Weights of a small GPT-style language model, trained from scratch on English Wikipedia.
Size: 3 heads of 64, vocabulary 2022.
Architecture: LayerNorm before each block, learned positions, biases, tied embeddings.
Training: 162M tokens, 9882 steps.
MLP neurons of a small language model. Each row is named by its layer, matrix (gate and up: input weights; down: output weights) and neuron, and shows model dimensions 48-143. Each number is 128 + 24 x the weight over its row's rms, rounded and kept within 0 to 255. Numbers have three digits each. A neuron's up and down rows have the sign that makes its largest values positive.
After each neuron's rows, "fires after" lists the tokens most often just before its 100 highest values on Wikipedia text that the model never trained on. A number after a token or word is its count.

L6.gate277:103110133108139130155122181092137154137139124188145120141106169153135110093147147130146128159122141148109130106105142172096107130105124097111174171170125135122158150135118126132144130096130112143081134130123126110108137123123100142092123144165140154104142157101117129153114128148128146151
L6.up277:095137117131153181099089137105119120106147130093110141080112143100135112140178130134179155126127151140146142065132126124119101120143145139140118110133133146100144121150097095135133137134090094134109125132106095170156117120127123107124128124114138113133156143112149097131159119099111109124
L6.down277:117126140152108091121114150153168131122125135141112121148115091104126149160121119144092150160113145120155099148158156126133130114133157122111166126120124119157141111091109099085145119088132165136160157142132151089083159142134118150089137142108139119145110154089117146108056135180154123113
fires after: " s" 39, " R" 11, "R" 7, " W" 5, " g" 4

L8.gate2:137110126152091149125124105155133125164150139133140106108110140105112156139133133129112123140133092150090133098152158128111165132146161129179169124138104132090113132087110102081152099135176170137086133093100148148110154138112109126129145107153162122149104150113131113127155129175112126122
L8.up2:097126124142154157110108114127150155105144126172089131096183119119152102107121116121083131105132064118112095118114128152101154152137111132141179142123101103161124106095140114162134138122168093136112126133152153092115152107127131152151123122114114114071147124133133163157147112159103175153
L8.down2:128131157130107137113115153125124139137112150106117164102137142145114096123182096157111104152089104071124111146156104122099151167149086123163143163123117131131107085147173154124107135185132125175156110100149132147143152176128116138075167124109155085107161138124135135162082151078148106111
fires after: " be" 26, "ou" 6, "he" 5, "e" 5, " bec" 5, " he" 4

L8.gate482:140098134145126085132114128143141142080169108112167119131124115122125149139121096130135102129136103140142153101124132137156135137094085147078134147154149149108141125118114146112132104151161141105141141110149129150139144113109161117117083164099135139103186164176141155138128094094104128121
L8.up482:145142116128150133170139131134111161100149122095149138132142108140121124128099125167098175111123092120103118111109141101165144139125108107101141131101076133185133093123131147168123170088163100149105091167133188139161149131128146097143119160148118097164133143135114124131136114078161173133
L8.down482:097084151117118132103135121104124107145135123128121090077152142135144170096083110157089138119128139131121104169128163111117126133157143090143136153127173124135140162157144128085135111147111118148085140110115151092128136162140133121147110122142139141101103155089120162124133126134087119108
fires after: "qu" 21, " New" 12, " pass" 10, "ock" 7, "all" 7, "out" 5

L5.gate31:083153134109114124111101156152116170100104149141115118120178137170144127083134108095156154185136122115092087133160123118101111123105154126119117116104118162123101116144125126139117163127097108132149144091133124102119152122112104126154112154065135166141105141114154116122135149125079112123
L5.up31:127102106120132082134110107092094141122146131115111148108078169153138149155125150133157128130172081096099101120131136120109108144106104102107132136159110105099161082175133139071102128142124108180149174100075124141142136106070140121123103115144140126154134170167110109119138130130099136105
L5.down31:151141129140124105127139148139120131096113159128103163128100137112111167166117129145117109098183135113090093113115175113102123142127145133110117091156112132117146138156109139125118157133121114170190126127104103164127130119099155149106106134127148147118132164092112144127149154147119149124
fires after: " T" 13, " R" 9, "R" 8, " Z" 7, " N" 7, " qu" 7

L5.gate133:102159104157109120106158096147161101128109133093126143131130117115110113076161109123131122115115126135145126086159088132091126116115139117136086115132085149138144102119083159154080132150116106105140119137163104129156139136131140104144105137084162136062137117099167139142162089107121111110
L5.up133:137157143106134141154128128117119149152134069101149129074147128100128118149143113119146119096108116127145105111190150137103107188150136125149109133135150128153113092159158194171156131124113139125090109114138148142120116164115078167154123140112121176137171138140133141123144113139093159145
L5.down133:138139129126144119116111154162129153105080135097102157137121092127129099136088132097121081139139105135108123121152096136118127123114132136139134136142091179137169113100141106104148131129129107144128143096170169146166135093151160118120147132115096213131124074077125133109136149121132146159
fires after: "ou" 17, " R" 14, "R" 13, " T" 8, " K" 6

L6.gate185:140105124109175110124146151153141119126130106156103128130112161116091114127139093153091067129111169126142111124137132126103115158122107108127154112133094104106104129145051163137081129125149133148136142151152133086142161135171126115129091138136131127120102159129164143115093095196078154118
L6.up185:153112161080143154179114164120106105121134106150157177121123121064104126149126097123093128107138157114149098129134130129131170124115133130144145172194094137124108137183129093118175149121151161127138121125166141108127137187176121133158123121129120110152154140087122118130083119130155119095
L6.down185:135118167133096107110151125085145134094121164105101144163141102157143156154137143118120181114130096125138107103122090134158139134157162110094126113141133148107136150124102084145161129143153113167121095099081111119155147156108124071134116152133171110158116145128114143160162087137129114096
fires after: " re" 22, " p" 13, " Re" 6, " j" 6, " gu" 5

L6.gate89:110173134159108127119154153132101137118123111116141135116090128095125165087169129115155153103128131135104138131104120166119105139138134098102153120179115138125111166076146128115147137077120129099177156105122138081121101144064106148155131139159117134161128101110148152090178120113112110131
L6.up89:131104085115141119160148096126158126101172100091158108159116177102162099129153130142154176142138110132122109153153117091128116130074116136115139156137156112161119121105152126110138152143141141076151102141129137110123148160161140101121131058121123170110124105131110137084115112160140161139
L6.down89:164169162155104119133128158152156114091120107087131159127130110132157122173138162113133138120123114137087126150140119128148115120108093131105110110101166126111110156132171101122125121134157124150139125137068167152132138148171149148155115083125145167100144143090152135100106141140145142133
fires after: " M" 17, " C" 10, " m" 10, "r" 7, " Con" 7

L5.gate438:112099114105142116123163112104074094086117112139094117130111086110135139091141166098155147098144141137142118134118133154123117148104182110107116146137129130144082147115160140147159182116131148131113146162133144108102129139077107111089130109125141175101114161091146086143151094135144134114
L5.up438:110155125126159176130097121097140095120141130119152094134132139111143156111177144149148135078141113118087117160137097155132096144093114101105141125122126114189133172117134128140090181124116126125162090118129134075168120078111132125108127161134122144087164137150148097100173118120166100119
L5.down438:075129111116094154146175135137128170152124121146174106134156170127120117122142156079118121157136109157127146097147118115134146139092141138192123154103103165083111119107118134111116080119117124112108148116133109110184117099144126076116099161123134167148119151129137133095115142181146145116
fires after: " M" 45, " m" 12, " \"" 7, "M" 7, " the" 5